Weights of a small GPT-style language model, trained from scratch on English Wikipedia.
Size: width 640, 10 heads of 64.
Architecture: LayerNorm after each residual sum, tied embeddings.
Training: a variant of Muon for these matrices, 11078 steps.
MLP neurons of a small language model. Each row is named by its layer, matrix (up: input weights) and neuron, and shows model dimensions 416-543. Each number is 128 + 32 x the weight over its row's rms, rounded and kept within 0 to 255. Numbers have three digits each.
After each neuron's rows, "fires in" lists the words (lower case) most often at its 100 highest values on Wikipedia text that the model never trained on. A number after a token or word is its count.

L6.up1452:168068098116161156101107171090114101118088151080074135118093154103125079082115168130153123073193165173104158130159110121076131110128152118171112096062119157141128123156194132139117125140105156153111096132097190173112091140109136098099168135148046110117076141141152139101150114156114155110154110149099104151123130139167128166148172103186108142120136169147129100071166094166122101157161
fires in: "well" 26, "north" 9, "south" 4, "off" 4, "out" 4, "up" 4

L6.up1220:119141137107071117134094062143124131134155104115156135227106107066155163118115116117110123139085134129140157103192131122088152150136125144133084129089151136174136091099118107155115105128165116117072101124129143111130132182170101130135108104171128098085167099151158142161116126205155174090129109123094173118097124139172136090096108163135172156075082155102182070165130091052187140085087
fires in: "only" 41, "most" 6, "from" 5

L3.up1404:142130147097081119105131090075106171101088111165141121150165153118159113118135117132111125121108157161137154152171116151105131147129191129194179160137080129087125056099108190096112180067121114093111178122110081149173167138135152112098102182169099126120110146166156146121104116179167124156177065115057143134171121145148158098146157122132161133131125166099074145189102133044147137122168
fires in: "president" 33, "manager" 9, "goals" 8, "supreme" 4

L11.up1138:157082141162126182117130063147146119171119118122154175163133122100128140199090149132114119115090156123166166130124151120142155088046106174116155158067131141151145107087179179160106082121116108145126153084102142123123107098119135132097139087174126119163148102101136162099113134112147143136138134114130100131062166162168119135097181152145108117173121136175140129136129102139110119171098
fires in: "with" 35, "and" 19, "of" 18

L3.up873:156187119071023174121174158158161090203087108143134149108121164098107122148113122172128086106057123111113091139169100141135124098131166135118144133122100173131128106098100125057136136172119132150094173156160177129166175123108161128134113096153104147118080117139173143149120074136143106129098110142131101171145181069092131129034117129149109146141136116103168120137139084119155131207095
fires in: "a" 44, "two" 7, "mets" 4

L3.up571:163107143083125172146108041120123180141160143120090126118099241176102192165092110118121187083116145167135096136158154093163123129080141169161114069096108168175161090138079167159167169156120168122113099146125112169110108165108154088067097170106096097138112093154126063134128080168096111170136097107096141075106131094136154159121165138158160169109132124100164115133134096122104146131184
fires in: "south" 24, "north" 24, "inside" 8, "central" 6, "largest" 5

L11.up292:076120132158118155092069098089122160132116096107176123085154144087105120099099179139128125150162191124154119137072139101055141137114171088183115174105190130050135140125102173123137123127145152157115106167119160079089142153105132190119125190108126105175142108070155127187147096166105072104143119130126167124101086113121120133116208105180118156111126142155144163149138107171163142071135
fires in: "that" 31, "with" 9, "which" 8, "source" 4

L3.up895:080151169107206158152151097151127133073154124142150059088155110108134142141145100123131117089140103147108102154158136155164073131130149140113151142138144135125145093095154112153083113160071142112132200123092127108148181123156159089097132130123125135115170154106146120093130118144097094079159112082112137124216112171182147131153134157130135146137116108105172141158116115138120134183152
fires in: "south" 15, "general" 11, "well" 10, "bronze" 9, "presley" 4, "chinese" 4

L11.up425:144047162115225129161126073147092133141095206108165176132070130084109108135132087083056185071106132121164151138059118106162112085148095148116151127126112113096091134085171146094131107108121150160133154130125115121179203156086099110117107117123104128140103154114141151138069129129169171173160149144112114091106142111120131132133118157140202224063128088191118132118140124158140117130149
fires in: "a" 45, "of" 7, "in" 5, "played" 5, "went" 5, "with" 4

L6.up1525:155097084162107155121060123092127101065092149211154203158082074148110072140151143162140125123107127121181126109177145089096099081103156149083115112090044125164114117117146146096096110110102106171087136182163061115080105143155145175144099070169124116101110101181136160147139072141057138182132091141053162165195102121134141113124130120064100130153138109107142098092171072149152138165074
fires in: "2" 34, "4" 11, "two" 8, "ten" 4

L11.up992:120134135176108169182071086153136126113138088134098102146168087146088108194076129110135122091101126110133098160135116115126158126122135097122135157098146121056164185088175112179072121144141119127100118112082159064170138120120133081152117109055167146144120124130175103146136098136122107049018145106145097093138070146153156122121089151201127130086150167137128119116138118162141182140171
fires in: "which" 26, "and" 25, "that" 10, "to" 6, "translated" 4

L11.up1483:125108172110086164130174088160145116124106120103130081108168129100042093112124073131130168066187113124107094135145125119118131150103116077126075167118110146181116109131200099126160136141166119108115165130170069107122085173100115104123142106136170175130123179170126143154128070113123156134111134167151102135116105118114147105105152117108203163108147127132155155081113141198214168157112
fires in: "she" 18, "it" 14, "he" 14, "also" 7

L6.up780:118024130122110117138113124114082169115119132202130081175034060133089125163144159099180127108151137157174183166078103141048162123149100131101179098096137116131149112098110122135125118181135147139151180090140163137132122158135126171136103126093135090150110124101156178188161155138139133136118100118088136063134148138189085155151153188167134111150129148088151105139158111122135128185145
fires in: "in" 41, "as" 22, "of" 5

L3.up319:101081112062169198165111150124126147077068163143148116109162112133162190142145072125143178174148123105100164043144086138109068171137157091117171142063118157084121192091119152190109131127187143136184184124094087101128126110132124105146142174150137094184158117155139166102084089098138113110119140146125044099200080131164125156164104106133129082116140114162158107084094108198103125124087
fires in: "but" 48, "however" 29, "although" 9, "though" 6, "salbutamol" 4

L11.up1632:123096156170123166134133103170096079144138105081203127046134109135111100086116095163169127070182148152125143115131063129090110092141139136110096151101167072180151122136137076058113116038126111089134122155156202120110098117063115150098111074156081137106119148171166097110162066110142115083092083113153151120116103153120079075130137175119110126095169178153165136131097146188196161111142
fires in: "it" 40, "also" 13, "he" 13, "that" 4

L3.up1202:133204109134110063166133152142126109148133152147128139088117092104148197126107090125136049036106077172164114180129205120107101169163073151113145159116170126162097131113170096143131049145154096107114106157125088179159174135135125113113123146146122131101139074121131095159103149111065205133146100119090158092147059176157144174152146137116144169110113166119129150179132144145095134120192
fires in: "on" 35, "number" 15, "ref" 4, "made" 4

L3.up167:109177126072078130171082096089146098159134071113112116100163205133139153120130107117119129131122151132132104145110140114132095098139110124169118097150139199096097147088179072101144169150147114092096105157071117149125059137121113205110153110132147139080143081100170141115097087205111104180077100119153181070205136139105109084044111127159139128102116128171110082131161093112135144112116
fires in: "only" 60, "final" 12, "each" 8, "just" 5, "however" 5, "either" 5